Weights of a small transformer language model: 9 layers.
MLP neurons of a small language model. Each row is named by its layer, matrix (gate and up: input weights) and neuron, and shows model dimensions 112-207. Each number is 200 + 20 x the weight over its row's rms, rounded and kept within 0 to 999. A neuron's up and down rows have the sign that makes its largest values positive.
Before each neuron's rows, "fires on" lists the tokens most often at its 100 highest values on Wikipedia text that the model never trained on.

fires on: " ", " a", " |", "–"
L5.gate2412,183,187,216,194,225,178,176,213,190,183,221,225,215,195,218,196,185,236,204,201,170,207,182,214,170,163,194,219,188,226,224,195,225,223,191,187,211,208,188,206,209,188,213,207,193,191,201,172,209,196,236,210,186,183,204,196,174,174,199,225,207,222,211,178,202,154,183,212,183,192,190,201,196,224,224,222,198,202,204,167,179,197,185,212,200,193,169,176,210,185,214,219,171,234,152,177
L5.up2412,185,214,219,211,185,187,188,215,196,202,208,165,187,185,211,198,219,199,217,195,218,199,204,197,173,198,203,185,231,180,207,181,181,231,188,195,223,215,217,229,213,207,216,221,182,192,210,216,215,214,195,213,189,204,231,204,200,208,185,208,176,201,197,183,231,204,236,231,233,219,197,201,196,211,184,231,191,211,207,209,185,182,214,189,203,207,185,193,229,204,160,219,160,192,217,193

fires on: " s", " Res", " res", "es", "Res", "res"
L5.gate579,183,203,183,179,220,199,189,226,228,194,199,154,182,220,175,218,214,169,203,206,221,209,207,202,204,207,196,203,207,235,190,196,225,213,197,191,199,251,178,207,161,165,206,222,218,214,212,189,212,201,232,220,215,154,227,183,165,176,208,181,187,213,178,207,193,218,198,226,208,208,219,197,214,181,196,197,171,180,167,204,202,192,205,185,205,165,184,201,190,185,167,213,178,182,174,181
L5.up579,213,195,199,231,213,187,165,213,202,197,184,184,196,213,220,190,228,199,168,204,214,230,197,174,200,231,203,207,180,213,177,211,196,169,219,200,197,185,230,228,182,203,178,168,203,195,202,204,200,211,184,200,198,201,209,180,253,203,168,178,228,197,181,202,194,180,183,197,213,195,220,188,215,180,202,176,222,183,175,241,167,181,214,194,215,195,211,215,218,172,209,192,170,234,221,202

fires on: " the", " in", " as", " on"
L5.gate1301,183,216,185,209,224,223,238,208,184,198,236,210,210,162,214,162,205,189,199,222,146,216,165,182,201,200,193,209,199,189,216,183,214,216,215,211,229,195,175,164,204,189,179,215,222,236,184,184,179,217,224,221,219,190,205,193,174,192,221,194,227,223,196,167,178,204,206,183,186,189,230,188,240,206,244,211,177,181,199,197,185,205,182,183,209,235,202,180,210,212,231,219,196,179,223,218
L5.up1301,189,218,213,222,179,198,202,205,227,190,230,222,192,176,221,210,209,196,194,163,207,213,184,184,212,221,209,205,197,187,180,173,183,184,195,200,149,196,154,188,229,203,178,143,207,238,204,206,196,226,207,214,205,182,202,202,232,210,224,185,202,181,196,184,210,195,218,224,197,177,187,214,217,179,205,218,183,204,194,213,162,226,241,203,202,197,177,246,203,178,223,240,211,221,186,198

fires on: " than", " from", " |\n", " as", " what", " of"
L5.gate2445,220,183,181,187,234,182,201,228,234,229,174,196,173,162,190,193,200,181,204,205,163,185,162,225,206,205,199,211,204,198,216,230,204,202,183,248,208,208,171,222,199,194,211,239,206,178,190,182,199,224,175,174,196,210,138,194,192,217,199,190,192,197,179,209,152,189,209,223,192,171,242,204,172,231,148,181,208,196,187,188,239,205,209,173,208,183,228,190,224,202,202,192,225,210,211,190
L5.up2445,206,192,223,178,207,228,193,230,212,212,216,199,209,212,184,219,192,163,208,222,169,183,231,175,218,184,187,193,171,230,201,167,177,229,206,202,227,192,190,217,193,225,227,221,179,199,243,225,220,197,192,167,201,180,193,220,245,217,223,201,205,210,151,213,208,202,224,231,171,176,186,189,174,215,192,193,171,168,202,221,205,174,188,177,225,186,182,188,193,222,182,165,255,179,215,172

fires on: " ", " (", " of"
L5.gate51,197,189,224,220,210,234,230,156,204,167,219,188,222,197,193,223,167,208,173,216,187,213,210,203,173,208,215,212,205,184,248,175,227,197,221,218,168,187,201,193,205,199,191,214,200,206,226,203,204,185,180,222,205,210,199,210,214,220,185,210,196,213,209,191,187,230,200,186,180,149,175,208,176,192,186,200,177,174,188,178,176,212,213,174,175,172,194,161,225,193,211,217,223,171,180,230
L5.up51,215,240,212,221,217,201,179,210,170,230,225,182,197,205,164,180,180,208,177,229,186,202,174,182,231,243,198,190,211,201,209,208,189,228,205,207,199,200,238,242,205,195,185,188,194,240,246,216,217,204,199,195,201,231,205,195,198,186,193,176,199,178,175,212,165,207,170,232,229,189,151,193,207,197,165,205,195,169,231,218,231,211,187,216,206,216,173,209,224,218,161,216,206,193,168,254

fires on: " ", " in", " to", " (", " and"
L5.gate307,188,221,164,179,200,225,197,192,205,203,213,188,182,233,189,194,208,199,189,214,199,198,178,198,198,222,202,213,195,212,190,186,187,202,175,196,232,215,189,187,182,200,196,248,200,199,204,226,195,238,186,243,215,239,203,181,192,185,196,140,198,229,246,165,204,197,204,182,223,208,194,189,216,209,189,194,212,192,186,192,191,205,222,236,209,182,211,199,214,197,185,190,159,181,212,232
L5.up307,207,242,193,202,201,207,217,202,232,201,193,229,180,214,212,183,195,166,208,203,191,189,192,178,184,199,208,189,191,188,205,218,176,184,217,164,196,187,228,154,219,192,181,165,187,201,200,190,194,224,199,178,202,211,166,229,199,199,216,187,215,214,189,224,185,225,207,199,221,231,208,201,168,222,193,171,191,224,205,219,192,218,201,212,173,180,227,233,168,184,190,231,214,173,148,183

fires on: " to", " from", ":", ".", " and"
L5.gate2255,207,215,163,190,195,225,184,179,217,231,199,191,214,232,195,195,192,216,174,168,216,200,164,216,187,199,231,179,241,189,216,209,220,208,207,187,194,215,192,176,184,224,180,205,196,235,227,171,212,195,189,199,208,228,177,196,193,184,191,196,203,222,206,223,202,251,178,205,228,162,202,181,179,180,169,166,200,178,203,191,171,218,237,203,186,209,197,199,203,213,170,172,219,180,207,209
L5.up2255,184,217,170,211,164,196,233,206,160,206,217,232,201,197,187,219,191,205,194,196,185,226,213,199,257,181,205,224,223,178,201,210,171,185,227,203,158,209,194,166,186,243,171,216,175,221,203,184,184,225,196,198,187,208,190,212,195,205,180,195,212,207,190,199,179,206,194,181,239,182,187,227,202,166,188,174,201,192,172,178,227,160,179,206,181,182,188,229,214,211,172,209,190,223,191,172

fires on: " ", " as", " ins", " is"
L5.gate1434,254,153,187,212,170,211,190,252,215,210,226,176,163,195,176,183,194,199,190,211,218,210,228,199,219,230,190,242,194,178,202,169,193,159,204,214,210,167,225,202,160,192,176,191,236,216,214,211,211,219,246,214,214,204,203,221,174,182,209,165,209,192,199,192,196,186,203,206,194,180,193,241,154,222,171,204,205,223,190,210,208,218,186,171,225,167,205,199,205,170,214,177,189,195,186,162
L5.up1434,252,210,191,205,187,197,179,176,189,200,182,221,173,204,197,159,211,179,232,239,189,184,199,221,203,163,189,206,202,191,187,188,183,218,206,216,229,194,185,185,212,226,184,164,193,217,185,209,210,204,177,208,219,192,216,207,186,207,222,184,197,183,172,196,211,176,230,183,185,184,187,224,224,197,200,166,229,204,196,218,223,240,194,203,238,210,172,214,197,185,182,170,240,244,183,203

fires on: ",", " to", ")"
L5.gate1659,238,217,190,141,219,218,210,227,182,195,146,186,202,212,186,212,218,174,260,213,173,199,232,216,149,215,231,188,215,175,207,198,201,228,197,243,193,184,182,223,220,180,195,159,194,202,209,187,196,222,164,190,163,201,191,205,172,225,208,177,193,196,194,202,219,184,205,209,220,225,183,224,171,230,202,183,185,192,201,216,205,185,226,203,187,248,246,184,197,193,163,200,211,202,208,193
L5.up1659,192,185,152,185,195,206,211,217,180,207,164,196,159,178,176,207,220,155,216,209,208,217,235,196,166,219,217,200,191,185,207,196,201,193,201,211,182,221,189,214,234,191,243,207,197,191,190,222,210,214,196,195,199,201,193,197,182,205,241,214,212,189,203,194,224,198,196,217,204,178,198,213,181,206,216,223,200,192,188,211,207,193,180,232,161,247,241,200,212,140,175,201,235,175,216,204

fires on: " ", " (", ".\n\n", " of"
L5.gate2333,186,217,211,189,240,188,193,201,199,209,233,220,194,189,215,215,230,183,177,189,212,191,143,207,197,206,169,208,219,212,231,189,213,204,202,221,184,229,169,187,227,203,204,159,201,215,205,232,203,227,210,193,222,209,232,170,201,193,217,184,204,204,185,191,226,205,206,175,219,206,200,212,158,206,198,186,179,207,184,220,200,226,183,219,164,216,213,177,166,205,216,182,196,191,181,234
L5.up2333,203,200,193,204,212,179,172,216,208,198,210,197,181,189,197,206,201,232,231,191,168,196,191,203,203,172,187,190,220,217,221,177,183,187,204,186,218,186,217,184,177,208,173,182,206,190,210,166,192,202,198,180,195,203,197,227,200,218,218,189,193,203,196,194,255,173,208,222,229,190,179,221,196,223,200,231,223,184,177,200,216,171,161,232,174,193,159,193,193,235,163,185,195,214,188,163

fires on: " of", ",", " with", " called", ":", " from"
L5.gate668,187,200,183,223,197,218,215,213,213,187,216,181,181,179,164,156,175,210,176,204,178,217,220,197,217,165,200,209,221,208,192,201,225,207,235,229,211,185,170,221,195,187,221,200,186,206,187,183,216,222,194,187,191,161,224,208,198,235,176,203,227,203,174,231,235,210,186,220,199,187,156,203,200,210,149,163,158,221,172,179,191,225,196,220,194,154,205,182,181,194,183,196,203,235,193,194
L5.up668,196,231,187,167,206,186,203,179,244,188,207,168,157,187,213,196,177,215,173,224,201,187,214,184,209,197,195,193,197,156,202,192,197,220,220,226,188,209,175,181,142,192,194,200,207,177,185,187,193,199,242,195,195,222,188,222,212,202,184,229,195,201,213,251,166,217,230,181,193,192,225,199,218,223,207,224,201,183,178,231,167,186,234,205,208,163,206,208,202,202,177,191,177,161,196,215

fires on: " for", " For", " ", "io", " from"
L5.gate810,202,210,208,238,184,170,175,210,208,191,186,179,193,188,215,229,205,206,217,219,203,228,218,176,220,214,192,214,194,231,204,208,176,200,197,260,217,209,230,183,166,172,200,214,183,203,192,190,210,207,221,193,221,213,246,210,237,209,190,187,211,191,189,171,184,193,210,207,189,227,208,199,204,184,229,181,200,198,192,170,231,190,196,190,181,224,208,213,197,206,196,213,214,211,207,184
L5.up810,214,224,203,179,217,233,201,213,201,182,169,178,243,234,199,213,221,206,200,206,187,204,183,201,215,202,222,217,245,177,148,208,207,239,223,202,205,201,202,183,181,203,217,206,219,223,205,229,206,203,224,177,189,190,226,207,184,208,213,157,214,201,226,205,222,185,188,221,211,203,193,205,213,199,217,226,190,196,146,217,236,227,201,216,191,203,233,205,180,218,199,198,191,208,210,219

fires on: ",", " and", " a"
L5.gate1120,174,190,178,213,204,196,225,207,205,212,212,201,238,175,185,204,191,207,188,184,200,168,216,167,233,191,221,188,193,209,193,214,197,221,209,184,188,176,202,228,214,153,246,199,240,197,204,226,208,217,212,199,225,191,210,177,174,177,193,207,214,168,220,198,220,210,198,205,203,175,196,234,230,220,199,190,221,201,198,225,191,201,197,178,226,180,193,191,212,227,233,192,158,200,209,210
L5.up1120,202,220,190,166,190,203,218,190,197,210,192,227,243,225,172,225,221,205,189,202,163,197,213,195,231,146,190,177,180,224,195,233,210,194,177,231,198,173,161,219,193,188,159,237,173,177,222,193,204,170,172,169,193,202,220,239,217,183,169,210,172,185,182,186,187,192,179,188,138,180,193,194,243,189,183,188,183,171,227,171,167,202,184,231,182,211,163,152,210,191,185,193,209,192,206,223

fires on: " in", " after", " the", " for", " (", " yards"
L5.gate697,208,205,169,202,220,217,189,197,213,216,233,183,221,205,170,190,195,226,201,209,225,219,214,216,216,176,181,168,196,204,215,172,168,179,217,211,196,199,191,211,154,182,188,213,162,232,226,189,202,219,221,216,198,183,202,192,204,200,206,218,177,203,192,193,191,224,199,215,214,224,202,195,189,196,187,163,181,171,233,187,179,200,202,194,213,190,213,182,235,193,199,202,177,213,172,193
L5.up697,217,213,211,219,159,188,198,184,213,201,205,190,228,212,201,242,181,235,243,194,180,193,165,209,238,160,203,212,197,210,165,199,207,195,225,220,174,197,185,227,187,168,185,139,192,207,242,198,202,224,195,212,190,214,192,195,209,164,209,175,187,171,181,225,232,242,214,216,202,197,242,170,211,159,223,211,212,203,191,175,195,225,194,208,192,167,197,193,216,199,205,209,191,196,191,228

fires on: ",", " and", " (", " in"
L5.gate847,221,182,216,222,226,216,196,198,250,193,242,185,193,253,188,194,214,176,187,175,177,205,222,191,133,152,173,219,204,194,188,199,199,232,222,231,169,176,177,189,197,218,227,223,201,204,203,213,202,207,202,229,193,230,192,201,166,184,182,193,185,185,203,186,160,205,213,220,210,188,196,213,241,189,225,184,214,210,209,235,220,175,179,205,171,184,215,174,207,238,189,188,160,203,194,177
L5.up847,197,201,187,203,191,171,183,181,200,232,203,225,207,195,183,236,218,212,215,205,185,180,209,199,186,182,221,203,161,227,177,216,182,210,205,173,233,197,217,218,206,187,180,207,170,190,201,206,217,205,174,178,167,182,213,196,205,186,175,194,219,238,180,184,214,183,212,168,213,224,229,204,213,202,200,207,222,223,228,200,160,193,237,197,169,170,181,163,213,184,225,225,181,219,221,182

fires on: " of", " ", " in", " from"
L5.gate85,188,231,208,212,178,199,199,259,194,213,211,186,152,176,217,204,222,202,195,161,213,221,198,178,231,202,171,227,181,206,201,200,213,211,204,189,209,210,194,173,192,171,219,203,203,226,188,190,207,193,238,209,203,173,215,204,191,185,194,234,214,238,145,227,200,180,163,210,148,204,176,189,187,202,207,190,161,201,179,181,204,215,204,171,178,195,177,176,185,198,198,219,210,229,173,174
L5.up85,213,209,200,177,231,185,194,215,228,231,179,185,188,223,185,215,229,186,184,183,194,223,218,187,170,226,216,187,207,229,209,190,211,192,227,190,197,212,211,192,183,183,194,206,199,230,222,195,199,221,186,214,244,218,178,220,156,182,218,185,210,196,190,189,173,229,188,206,182,171,149,227,181,185,183,208,198,187,205,190,182,226,211,220,210,251,166,210,221,203,182,186,207,180,226,207

fires on: " with", " married", " of", " born", " to", " in"
L5.gate2201,219,193,200,161,208,205,225,192,186,189,214,194,215,222,184,184,193,208,200,206,207,163,218,214,211,191,205,195,164,196,178,206,183,211,224,174,194,229,197,180,189,184,198,202,189,190,209,211,194,202,242,180,222,189,202,214,181,186,201,204,175,198,187,197,171,214,194,218,189,207,235,209,170,213,170,189,202,201,191,174,210,217,182,220,188,203,188,185,176,198,206,178,194,223,203,206
L5.up2201,227,177,180,208,213,204,221,244,208,225,186,221,193,227,197,215,222,219,172,230,196,176,201,179,166,178,239,186,188,182,223,200,173,210,185,214,176,170,205,175,181,226,195,214,194,191,198,248,195,173,195,232,208,215,187,207,214,280,178,177,200,186,185,189,191,232,183,209,219,201,205,208,158,196,172,230,192,184,192,210,235,216,219,176,193,156,211,204,203,223,207,198,210,176,197,218

fires on: " |\n", ")", "/", " ("
L5.gate2172,191,184,201,220,212,179,195,181,222,181,216,221,212,206,197,206,201,192,183,187,214,187,203,209,182,206,188,181,214,200,196,184,201,231,213,216,206,172,195,240,238,188,153,217,219,216,200,211,198,182,211,223,203,196,197,149,189,192,209,201,201,222,210,196,197,204,247,223,202,200,227,218,183,203,205,213,204,181,197,198,163,214,178,220,160,183,193,170,181,193,188,208,195,169,222,217
L5.up2172,169,212,243,179,185,186,223,211,242,225,164,189,168,187,196,183,184,200,203,190,201,196,201,169,209,199,218,204,179,143,172,204,204,201,198,209,195,202,217,217,143,204,213,184,177,243,186,211,200,216,177,227,209,176,162,198,221,202,199,169,217,206,201,211,153,213,188,186,183,206,226,196,184,204,215,232,166,196,218,174,208,176,183,219,196,198,210,171,198,209,200,241,196,218,208,220

fires on: " of", "r", " Arts"
L5.gate1833,193,196,180,201,207,193,227,212,222,188,235,201,199,193,233,197,213,212,232,185,169,238,163,243,203,174,237,158,193,195,242,166,206,195,228,196,200,191,222,202,196,198,222,191,228,192,177,183,209,209,206,168,215,214,173,201,188,196,228,208,195,196,168,176,184,203,240,178,197,195,233,207,183,212,200,189,211,230,169,190,234,219,202,199,222,213,206,230,196,201,219,204,201,212,191,173
L5.up1833,241,194,176,234,192,197,179,168,208,193,209,142,176,186,188,195,191,216,175,213,198,171,204,184,180,202,200,192,198,143,222,208,194,160,198,209,190,221,217,225,193,194,202,196,201,151,196,200,222,208,202,148,226,224,168,211,173,194,186,211,203,200,189,228,245,223,260,196,211,172,194,201,187,212,207,228,185,167,238,199,214,176,194,208,193,165,202,206,184,211,228,206,232,184,213,208

fires on: " and", ".", " as", " was", " that", " also"
L5.gate893,210,191,250,203,188,211,196,182,228,219,207,189,207,181,245,213,167,206,187,206,189,178,195,159,205,204,181,165,214,207,211,202,182,200,216,195,200,195,216,182,213,175,206,211,200,214,202,216,186,202,170,197,211,190,212,177,240,173,182,204,226,189,205,237,207,202,155,181,180,209,186,183,187,174,195,199,188,216,196,204,179,216,196,190,223,190,189,218,202,202,228,223,216,205,206,227
L5.up893,204,218,167,213,172,194,210,198,229,199,234,215,229,172,159,203,197,210,200,219,188,198,179,191,217,207,166,207,253,200,212,206,176,204,212,231,190,211,206,196,211,186,212,193,166,191,193,211,205,201,183,180,180,171,192,226,242,193,157,190,177,218,199,224,154,197,163,193,182,186,224,211,196,211,208,205,188,185,231,204,224,219,167,220,188,186,194,216,221,193,200,198,199,217,169,173

fires on: " ", " to", " October", " until", " September", ","
L5.gate1114,172,196,190,178,186,233,218,210,216,208,195,187,188,203,208,195,200,218,202,222,184,176,184,217,190,197,168,212,214,204,200,162,210,183,209,191,162,170,211,220,174,202,179,211,217,202,232,208,200,194,215,161,218,193,189,192,203,203,208,185,191,199,200,207,212,182,198,231,204,209,213,216,213,219,193,157,186,195,250,176,181,186,218,172,205,188,223,162,263,219,173,204,207,180,178,213
L5.up1114,226,191,178,197,188,191,223,226,184,183,221,196,201,182,191,191,183,200,222,194,161,193,186,221,194,218,190,193,207,148,208,196,207,166,217,180,201,241,218,197,209,199,213,175,208,199,231,228,218,212,198,224,215,211,205,205,173,205,205,216,201,196,204,204,203,215,191,236,169,199,180,191,245,194,221,195,167,183,212,205,214,187,216,183,186,184,185,207,230,201,214,213,202,193,225,185

fires on: ",", ".", " and", "),"
L5.gate1718,186,201,179,160,197,186,197,180,205,191,183,251,157,168,146,177,187,212,181,237,187,184,153,214,204,182,174,203,219,209,230,171,196,228,201,225,153,200,239,201,173,207,187,231,197,234,200,200,199,187,196,185,197,209,217,227,222,199,197,208,215,205,197,205,181,217,223,219,223,182,237,211,165,194,202,154,198,192,217,199,221,223,191,273,176,217,202,204,224,224,189,211,168,208,218,189
L5.up1718,202,170,224,194,193,214,208,156,185,193,221,196,191,210,198,179,179,211,205,223,209,211,207,208,228,243,191,237,197,176,207,233,192,224,187,188,207,185,201,201,212,229,199,255,232,234,190,208,195,240,225,191,205,226,234,198,205,182,227,208,194,233,178,194,212,206,223,221,190,167,226,206,200,186,214,203,215,208,200,197,202,211,199,181,208,190,215,227,201,171,198,229,171,170,195,194

fires on: " and", " to", " or", ",", " |", " in"
L5.gate725,199,210,183,209,233,201,202,218,206,232,187,183,215,216,204,169,217,165,209,246,181,197,250,156,161,193,183,202,211,217,197,217,215,215,242,186,155,195,243,229,224,188,206,179,185,210,209,214,195,184,186,203,212,208,214,206,203,173,200,186,180,191,183,149,183,202,187,156,201,219,216,215,248,177,206,176,193,207,193,206,170,189,246,202,226,204,198,179,243,233,215,253,204,182,221,187
L5.up725,234,218,145,253,190,219,205,201,219,206,184,234,250,215,183,224,200,218,195,194,196,193,177,179,182,191,212,190,186,170,219,152,213,196,220,197,191,144,199,226,172,206,204,189,195,215,208,225,200,161,200,229,204,167,220,182,178,179,229,234,191,193,159,150,206,208,208,195,183,181,191,228,197,225,198,193,203,172,209,217,184,216,213,192,206,187,213,157,216,179,211,219,228,234,204,209

fires on: " that", " [", " said", ",", ":", " stated"
L5.gate939,199,237,187,210,225,207,219,198,200,182,193,225,184,177,195,162,166,186,188,181,215,225,195,191,193,182,203,205,178,231,231,198,185,227,192,211,158,188,237,205,237,208,208,203,179,203,194,205,190,189,180,222,210,185,223,191,203,204,181,168,237,203,200,188,191,178,216,204,188,241,216,188,214,180,204,194,207,161,208,172,190,187,189,182,234,180,160,227,232,201,189,202,213,196,181,188
L5.up939,212,231,177,201,235,215,213,191,235,211,216,199,218,201,172,166,183,197,184,197,192,191,200,172,195,171,194,186,213,216,173,248,217,210,239,192,194,175,176,215,203,184,216,177,190,169,174,183,193,185,178,191,217,229,199,213,193,183,148,165,199,224,204,220,224,217,197,205,158,182,195,215,236,191,216,233,174,217,204,179,239,204,222,212,229,193,189,207,245,200,215,179,192,197,179,183

fires on: " and", " while", ".\n", " the", " "
L5.gate778,207,204,189,205,179,197,214,186,219,203,170,189,204,209,200,230,226,202,229,196,192,201,214,208,213,203,151,217,184,177,238,193,229,218,220,188,220,208,198,218,172,179,211,187,197,172,225,221,191,202,243,226,215,237,203,200,220,225,226,250,221,229,210,207,211,205,204,189,195,222,183,207,206,214,200,233,160,196,190,233,166,214,217,200,200,195,226,180,197,212,170,202,173,219,196,215
L5.up778,227,230,187,186,191,184,193,225,197,183,193,199,260,226,178,195,186,181,195,201,181,205,160,204,199,191,184,155,209,210,188,192,212,206,222,202,213,191,200,166,196,201,184,182,200,187,221,172,214,213,220,160,190,225,185,197,228,222,201,220,179,222,202,185,193,181,205,201,184,197,199,204,173,169,177,208,198,193,201,217,210,196,224,238,219,200,213,230,229,221,171,186,186,216,192,205

fires on: " ", " for", " taken", " to", " of"
L5.gate1503,204,201,172,184,213,160,216,158,194,223,228,198,193,185,179,204,169,195,221,223,192,212,185,242,214,231,196,225,194,163,210,178,180,225,201,159,172,204,225,184,208,256,209,192,208,210,188,220,197,224,209,198,186,208,179,193,203,191,193,229,186,185,225,171,192,212,168,233,231,190,203,182,187,229,175,206,226,215,185,203,198,236,212,189,226,216,176,147,214,202,212,221,183,177,204,210
L5.up1503,198,181,221,171,222,216,199,203,166,178,199,182,189,178,206,162,195,178,207,201,213,200,188,163,181,216,192,207,178,214,192,222,182,233,182,230,209,241,213,193,193,182,203,202,196,206,219,198,214,191,199,214,197,219,209,197,184,236,210,197,213,230,205,194,160,200,184,213,239,195,211,207,190,202,161,189,197,211,170,171,205,204,165,196,159,192,229,220,224,199,224,195,203,207,193,196

fires on: " "
L5.gate1009,212,196,197,189,215,163,207,176,190,174,156,197,223,211,205,186,211,196,182,152,201,181,184,216,170,171,223,227,199,206,200,184,219,202,225,190,197,209,169,203,219,178,195,216,236,174,224,195,208,188,196,196,224,228,229,221,188,234,213,202,193,195,194,183,194,159,180,192,193,157,214,182,184,210,179,243,218,222,221,197,187,194,207,221,197,193,208,194,189,169,163,214,200,194,209,210
L5.up1009,206,190,229,184,183,182,216,213,188,186,200,192,217,178,181,171,188,198,215,184,218,205,237,208,183,239,187,200,180,182,181,190,215,221,175,185,199,207,198,170,197,251,205,200,187,195,180,191,218,206,204,211,218,177,191,200,210,222,203,179,207,215,218,226,205,209,210,185,229,196,176,224,212,199,188,224,187,175,165,209,222,194,214,182,207,205,193,239,189,221,178,225,170,180,180,225

fires on: " in", " ", "'s"
L5.gate186,227,204,204,200,172,203,230,202,200,181,184,220,225,197,172,218,211,194,243,190,238,241,212,200,187,204,216,212,193,208,208,179,204,219,218,177,168,247,176,165,192,222,180,208,202,176,187,206,199,199,182,179,203,207,209,169,228,272,197,231,201,200,215,186,152,216,221,181,219,186,217,174,221,192,219,183,191,229,223,216,205,210,211,216,205,209,208,213,235,171,210,230,197,199,225,211
L5.up186,217,212,199,197,190,181,185,240,179,170,177,186,211,173,203,205,207,141,226,187,225,188,194,222,169,191,199,224,181,189,170,173,194,216,215,219,205,256,167,142,181,189,194,234,186,172,183,178,197,184,218,185,214,164,175,181,195,219,221,259,166,214,197,203,166,195,192,157,181,202,228,203,182,186,183,233,178,228,189,188,167,190,208,237,186,217,220,193,198,173,185,230,188,194,230,193

fires on: "00", " of", "0"
L5.gate1767,212,225,179,183,201,208,232,184,192,220,214,215,236,196,180,221,219,189,197,150,203,203,185,201,197,168,214,190,210,216,201,180,221,187,184,204,206,174,148,196,221,219,222,194,202,184,211,200,205,163,196,169,183,230,204,161,183,189,177,197,199,224,227,214,210,199,195,206,190,211,210,220,188,233,157,191,175,192,215,180,202,184,204,239,223,196,205,217,193,197,193,184,235,206,186,202
L5.up1767,241,222,244,235,221,168,224,178,176,202,193,202,219,217,206,189,207,219,214,205,220,172,213,230,169,212,209,206,176,145,211,199,175,195,207,191,194,216,213,193,184,191,199,217,213,173,200,176,212,201,201,184,209,200,185,225,196,139,183,215,234,186,174,176,214,237,209,242,207,177,208,213,183,216,202,163,208,211,216,230,187,185,201,229,183,190,224,212,188,204,232,188,187,196,172,192

fires on: " the", " ", " ("
L5.gate388,195,206,189,200,196,180,189,194,273,201,197,208,185,214,201,161,215,200,210,202,187,225,220,235,227,201,217,220,205,171,217,211,214,186,198,169,190,214,151,194,193,152,171,210,211,189,192,218,210,214,217,178,198,155,226,179,187,203,208,207,216,224,212,201,194,202,202,204,206,181,217,225,167,217,186,177,185,179,208,209,183,200,210,183,243,184,206,200,228,202,204,209,217,201,196,202
L5.up388,211,197,185,158,184,213,198,201,167,233,213,171,200,199,219,176,220,158,221,179,188,189,229,244,199,184,174,160,209,182,197,217,229,189,203,180,216,189,209,167,181,221,213,201,181,217,191,194,213,259,199,189,210,178,190,216,200,191,234,188,239,169,251,212,189,212,240,206,180,204,192,178,202,172,191,227,198,222,204,182,203,212,189,224,197,220,205,198,221,206,193,184,210,189,180,229

fires on: " |", " ", ";"
L5.gate1035,204,182,206,248,202,190,225,196,219,222,177,223,196,195,185,194,193,187,188,231,174,216,224,196,203,183,143,201,234,176,219,174,234,201,189,222,201,228,218,202,186,192,181,194,191,156,182,169,211,199,215,202,233,199,189,216,180,189,198,230,217,175,221,216,213,207,179,169,218,232,178,191,201,200,232,221,188,225,209,174,193,188,212,187,213,194,192,194,189,214,196,183,227,206,194,215
L5.up1035,257,201,226,201,194,199,178,191,206,198,226,193,213,201,202,205,175,228,190,181,203,189,197,199,208,207,190,180,217,182,189,191,205,203,220,196,184,197,188,202,201,176,192,218,183,169,216,209,210,199,239,156,166,203,191,215,226,191,189,201,147,175,216,167,222,221,220,190,220,201,205,168,177,196,217,175,206,208,193,195,205,212,239,198,211,210,192,204,206,212,163,152,180,202,201,169

fires on: ",", " and", ")"
L5.gate1976,220,202,213,197,177,193,205,235,191,210,163,207,210,251,198,153,193,186,200,193,209,228,202,203,185,184,189,188,220,206,192,195,183,190,214,214,179,212,197,188,231,189,221,150,189,211,210,184,182,225,205,210,201,201,200,186,173,221,199,154,218,214,186,232,195,165,218,205,213,170,202,238,211,207,205,212,191,169,209,206,213,186,232,209,178,220,194,186,210,180,186,203,201,208,218,222
L5.up1976,186,192,186,190,178,227,207,213,161,196,200,199,199,194,183,160,229,203,173,187,215,200,170,196,180,187,152,205,214,185,212,195,215,195,208,207,218,170,219,199,185,175,202,222,202,197,221,205,196,212,174,210,207,203,217,202,214,246,190,189,198,239,186,210,212,226,211,209,200,195,237,181,240,201,233,182,206,201,174,223,190,205,174,207,202,191,212,206,222,159,189,168,211,206,185,218